Weights of a small GPT-style language model, trained from scratch on English Wikipedia.
Size: 12 layers, width 224, 5 heads of 64, MLP 448 SwiGLU, vocabulary 2048, 7.98M parameters.
Architecture: RMSNorm before each block, rotary positions, no biases in attention or MLP, untied embeddings, normalized queries and keys, capped logits.
MLP neurons of a small language model. Each row is named by its layer, matrix (gate and up: input weights) and neuron, and shows model dimensions 64-191. Each number is 128 + 32 x the weight over its row's rms, rounded and kept within 0 to 255. Numbers have three digits each. A neuron's up and down rows have the sign that makes its largest values positive.
After each neuron's rows, "fires on" lists the tokens most often at its 100 highest values on Wikipedia text that the model never trained on; "fires after" lists the tokens most often just before its 100 highest values on Wikipedia text that the model never trained on.

L2.gate183:122109155158164138122127130136114144141121097162094159182123093079106155074114117150170118133171072142148202103113130143074109118101174115169155074140170110108103170133171160137092111065118138129087141124118179143133109103081097172179112115120157161197079120056123090167141087136157162107047103154168162142169129094136146116158138201129139141101097231114169183129110124127148073127086
L2.up183:097174130103067133111172137114122028159185098117142135097147144133101102136184116083185120126076147146111163141139113141110144131135117144143155137170133168102132059146133094144069126072164133141092119058143111150164084159131104132126141110234068103137179143155133075097147109135137110120138085210083095174108124144171055093111131112150128142150124152166096131065106136067101090156149
fires on: "ord", "et", "u", "as", "us", "um"
fires after: "Rec", "me", "Gen", "alb", "dr", "Te"

L2.gate329:140125141129154141135111175110093114168128142143164104127201134118129142100120065124165130162113130156117126189057125172155171203171088147140162172060158126145122154148105014167103148133140102119176088138166135157152143118106129122112081128123141119094129106130118153074098157141090113113111112132034155099139111173094113134158139156113130144141120097075142084113130083184114127152150
L2.up329:163132105101131145170093133171101118131145213090082115111126125137131152131134149123132131131141132126112134143179080148085080103094076185107109113142161108174077159115097098046101116122126137077154138082133118136180112155120110192123138073141102189111114154126154095181082106127090152159106087101115187081168128070098096115144099145132096131125216182148140183154121113145129120087105
fires on: "ly", "ub", "Com", "m", "career"
fires after: "S", "O", "on"

L8.gate221:149159151112098117140123076148101148100159114119081149154123169128173149099114150127173176165120098142110090182128117108082172084083068159134108071108103085151113099151102069151095099170116109170125096096204142190112112085085106150140121132075146101136122103147112106138163140150109166121145154073204099141092071210159139090109070079119184147154122136151161091105103136076138109121101
L8.up221:133142108086100169117115129154168114099171137126146143133158152042152118157122155136091171131130121126159124078135103134154078131173128225095081095175155170134078138096180194089088137175078114183096129141078162154091095137070125116106071065129116145059136160160157097105093146131084116225136162140124148151119182087105073145141056119157194126135177171118120127122081136124123101113170
fires on: "\n", "the "
fires after: ")", "\"", "ed", "career", ".", "3"

L2.gate145:131126169079109112077245145151147137143188117137159115107170150102106122132127156158190154160139162099099122143102103100139137151105127105100156051106153155102140098114116175183108119096153142118137147132106160069078127186116051116138081152115169141079172128155080178145181114086158169097145142098118060187118117080207133164183114168202145137172142122144186114144120141105135123146122
L2.up145:147151134088102190183195134154106164150156152115196129111131138156135090113116132118111102115126163153123120116104169115136183103115108086106186163133134098066104162081110133186195092091139149127067082132120112102156101112108115132135077085101132161121207175103172117177120147128122173117100121152141105109161101111182116153160073085104153165109104176096118148124154164151109168140099
fires on: "==", "c", "===", "acc", "ch", "and"
fires after: "\n\n", "Ac", "uc", "as", "me", "dem"

L2.gate179:090145109096094113136108156147140138135116143117129134125176112066158101147111137148137140137118116148133127115121162148157174132129090158141115091065140162151155143139142093166120087144093109177125153117115144132142086057130095088032097129139125097090145130099103118171148109141128142128137189204083099083164130126147071099182139077120103126146133153101160085157159119117149142128146
L2.up179:084151078151099128087146073130168159111103133148104174168191128131142099123106123195100154098125099133164093155176159135137100095088103174143196185115137158132131170082135064142168072136137132170126134092152145131105129101105097137074115109125110117060133195145077089225148102134127152118185193210036130148102125140146111142144129099125113137116111087084133103104174084174136162133189
fires on: "\n"
fires after: ")", "s", "ation", ";", "a"

L4.gate77:134138086099160103126115115156117180125105113146126059123126131076165180075113109134164093154059111128119154063119112179151102112171087132105180111105149090118071155109135128113121132173121068137077081144102159146154085105042196041128115151170084153151162132060082141110160143110163132117165114117168106118093148144154178100169125156114162130102098165105192151122109085158118098101123
L4.up77:112176136128106202154120124158114216163136155098105124137162158163117142159125142128112132119111046143156130154130109198152161112140046143117071154138117127155182143122221108066127108108133080098124071165068131122158201145137107124146084128069172135128074109154099038100143107129122114147125125097132134105119141087193170079132190088147125101170119087172121154148095109081151157100120
fires on: "ad", "ra", "am", "ro", "ec", "um"
fires after: "tr", "Tr", "Di", "i", "R", "di"

L2.gate174:157125123139112099104081133123053100100138182103150126078085113144109145134111165170102136210106140178129144129182042117104115169046106156109175076106139106094102168166125149128091070185108127186124114162133106108129097142138073121177151085094093106121155144149154091204144143131187101157214102121098132090164127089119109106130163079127111138168093034147126149083117144137100125115113
L2.up174:121141075119110109162122176109120133147119132128128218099143162116083205087111155110124127105052122163133149136128120115090152100159118145128108098118129056153086139195147097122150170185123177175168140150058102124139177177142125179138197075024154148121025187116095098160121190154118113156093129128161074189164126120185148125125129132137155117153112108104128113098166117149141182152076
fires on: "is", "et", "el", "ed", "own", "e"
fires after: "D", "R", "d", "ov", "M"

L2.gate308:122100188076159155205220112126138092087138117167077163107182133111157105167153157134125177098141118113180165118148151169160166130080079175190145107140100175098114119046182136146109147093150036108160087118123166142110140163146079143122188122129110089159191121152130164133131115126120173140122170126107171103135093110123094103093093178127144127128119131077138145119070123126156090138153
L2.up308:121099171095142130179107150107157128086089118142139084166111114092158095153111125185155118100110109086100120090114195124152093072110103171138164149149060191191130127045115146168177143138182109155174106113142106130086082150086103135132117177131163156179109121133160097174110159115141187090139196128107108111100155085092079133096147141194153137075156168140137132129055135155148169120159
fires on: "ot", "oc", "- ", "op", "ok", "ac"
fires after: "v", "sp", "\n", "sh", "Sh", "h"

L2.gate261:099123142104191132139118159113108082115128107053182117112200145094180091141112128189149092095127119124122126136163159137187053145075138142134090141126144122139198055110115131141134126117161137161071094127163171168112160098153130143138108145111132141092137167069143097128109070187060045161189147167148170173149133169098138225142127115122115150119131059092139133024053140100140164141154
L2.up261:125123060123058123150143075044073127101119095151144169091146176144110096089074058121123187114126151093136144083143119086146109133127132165039077123142123129096139149147114144107134137175146113152143119133109098103161104175107116134163068122123050099119072091175148158083078167133107112116117084185154073102099119105139077114156114150120137107160154111102109098081087117067146162090169
fires on: "om", "ow", "th ", "ough", "end", "ug"
fires after: "r", "R", "M", "al", "c", "mi"

L4.gate280:090155161143117122114082156131153156100121089136116093073185077147180065167094129115137129115184100103148141160143095156130156146162142090183121079083156090160124130109069126143117130151150160091143064163131150088107139139137135072155121188137131151156134187074127113151094164154117095188099138133149135164188128133100134133076110171143115138122104123111142197124166154145108123172065
L4.up280:165147114104213142208149119114101105107086092140175079165135163143138149099206150077168137169174086098167065128164092172114120131121133165063095157100137132132100118155112076112107111151130109117157115117161113150170147112143136083164126094090138156112169152201100134115121076146121148110090121087146125072101184105093135120153141090184136181133112111172140154121064162182105151139185
fires on: "an", "ac", "over", "ot"
fires after: "tr", "R", "disc", "prom", "op", "dec"

L2.gate254:105099188110176089130100173129158145139127112123060055162101114116147136150108090130151064088112113131110105127099056062059125147110101116113129135090116154159132116128126107128147151132084164110146145160122073124097131076147164138113176031117096067104105128138120169121135166156119165167110133077161106119202079148125099098179187138155099134136120178145129095100116146193106101151124
L2.up254:140135147156076100108064178151128150100086130141101135147077111075106112151108133144167127124094135144149135089072075109098155149094147115156110126087061112036146111126108089204084124128086173098157130164117050106068138103115100172120214111102091116111115136124134177199093113125176121135113163118124119188113155050139137119149116117151173040105162125076167127199133119133131108139166
fires on: "- ", "ash", "comp", "eb"
fires after: "\n", "W"

L6.gate334:112095186134077108108114095132139088140135111155135195115136103076122077103115085143159113116142117128094171142137129131104123127155157100146186111138088163131139133189096184079169073122167084122092133093093184136197147127142063140162114133186120180137135143102095120088145050132060087180090194075139100180078179172092080156203147100140107102165095182153118140129149118132159079141093
L6.up334:094149101198107118145150118127154123127127114100121202198162130093156142114157125164167143194142152127119155106141143153143120172102116136107103119164172127087122152117062117160128078143147099091107097123095130085116158128138111084154143180114163124130095100135074117203155110131133097153117126110149070169145222138173120052214124148134087155077142103134113102152139110133128109157150
fires on: ":", "oc", "adi", "bo", "and", "ant"
fires after: "St", "v", "3", "st", "ill"

L6.gate50:152078134107078103145141105058120116120105174105119147088090163145173166141140091117167130117146092224070138134196154062112120094152064118129121122142139088129088119120155080112128159096116139134146136146125129155165163121077138106096134147113113108081111117129120150138167114131183181112180147153106078077115160115092128097106139119161138183068135104144110130110176181072128107049125
L6.up50:152075141157046100071143131160092134121137111135105184098156121147108154106137120092152155169131143164105111124156049128157111127215149173092098151128163170147108155179103170132141137191142080075142108194139118117027107147147101123068102123099156036155140135146148086130146130170129092098079113092133178088151152109129120153140172121188157159171112128165110127147147172091209120127159
fires on: "g", "i", "u", "m", "fin", "establ"
fires after: "d", "was ", "to ", "anc", "ov"

L4.gate116:137103138097137159096165153157111090192137121117142138188182125106146114139030125124122114113130185086147128148210093139183112147124136181180086091107121101186104163164108091113117115167181111064150168177097113178110154194132128098118111106109127090083178106128152150085120112127117180110191168162169151109144144071112133097098050075139128126106146116164104117145090129116079147106147
L4.up116:117131124157116134203151133111084117171164161119136122144108214129050126099135132130153104096164146151134171195124112189113105172079140168141140148190145179125120094210133193137128126082156081112174086087146171084122171101132131065127136125124106071126078182098202118128141093121083154150174100089089120121131143178123094129156095149153118114111132126148154064128120118176114133116139
fires on: "d", "k", "m", "f", "s", "e"
fires after: "re", "wi", "le"

L8.gate14:105127070130140165124169137215149109136062102180094135151113057097116135128106097220136123162141143163124116111138104065139090174129166131110094164069126135108083104160121095117058107069174178091114075123156155194088127193113175089118098113114123136159070192105079137115142036138129110156117122159152117117157140140163085139134144127136115170097130157136077109126108103146157127129130
L8.up14:123112202115103143134136134063150094104105139182169155085177156126140149127171115142155134122160120062180173087136150112121131077103094142174179113132111100149099087096123139089133142131184099197113148139132173108145164058137163198132154164071120121110071104090118165176152097088143108126093088095101143157102128134114104148121112167107086174174176132101148177117086135134129106155204
fires on: " ", "it", "et", "ot"
fires after: "| ", "B", "s", "p"

L8.gate366:084143147148108085185124165131114173103161125093138129150172099122120148085153148124120128084117084079081133118137109117124172151117093098116101110171086139161152126115105097090104144168148146120157129156107047106111127167161146070191076109141079079085041118156105139061116132184147038075105083107176128176165107162102147108161125163152179127120091189127196112131107197129153123182122
L8.up366:166140117145153095095137123162110189095102177132099135133093110070156098125119143142170158121132100142114134136149109099165106151119189119089075160081141212191108094136155066062144123140112173141128191132107052150113142125080130129146133089147159167103099165132105150059080120142100104098094158125138145098146149084082126139173113086126112179151228176170136123128018173152160222121102
fires on: "W", "M", "c", "York ", "Mich"
fires after: ", ", "of ", "New ", "in ", "suc"

L2.gate126:102128098069143148138147137140089105144099102113098173076137134107179120104146184098177102099126176071097070153123129147162098107117086116144101115149105060160090126176134092091121099057104116145075110093119122213133169123094072109110104108137151143099155056126161115101097101091123230066159130156121124112151078131134119111121116155165159146146104133102081162104138169157168141063172
L2.up126:160185154117104108129157133161121132121093167168111099143100167122096068129161139171132118108094160136096085158163096159112145108110109094126138133146175112197091183104142124108100117109126105115206123195095079171139153131168123097093129108130091100116067076114194146065124169162087199109103128149152066161112109157171097110094183158175083126121165161141112141130113118121097166109187
fires on: "f", "descri", "fer", "d", "duc"
fires after: "re", "pre", "enti", "Rev", "Des"

L6.gate306:092147130196067124117120083115115108083134125175110103163178173175174128150137140147159122175138114158086059148143171089134122135110103151132139110124102068142081159126106089110116109152093157176133172157103159148108133161143130120128169191065119163152141143101150139125101120153107146134147102117112116151194123123093083087144087190118138093042145114073108176159084157083147134119069
L6.up306:140147124149140091077156158123073131105135132111194068080098144104155137184107134126111106120156096118072108111124093098060179115069119169149147170117075153126125172155131105127162096143084119127133115146088139084123129087114135110097082127105104204176133119081141111149154106100145095122166139107148111086123098170110108160119171106158122097182103072125117106234116173153115147126143
fires on: "ome", "However", "y", "of ", "ally", "Wi"
fires after: ". ", "s", "el", "tion", "ver", "S"

L2.gate389:167107126119120066174147142060095140098114122162082117187098099185121108152117125115134145183154188192119136110054073108116140157092116099107076157112100174080148094136114129083138111116145140137123129123061138168102097138155208077148115157175109125060142123120157135138144126172103104085111138183145082155142182168136122091130167115105058089101148091096116119143107124146066187192089
L2.up389:153132170150196129181145135117154079111155102157166088157136073122128141170160107105173086134127132123115099072131214140140173107147142097151143156158104170096144127103144088110127081102140140129090147125094124185097063095115176123161083147142149131102173129108177139145151109129148148108217135157131100136138139128118055025163118132170110083092162168101164165136082182090099150153177
fires on: "am", "Am", "ig", "ag", "She "
fires after: "N", ". ", "mul", "co", "K", "ren"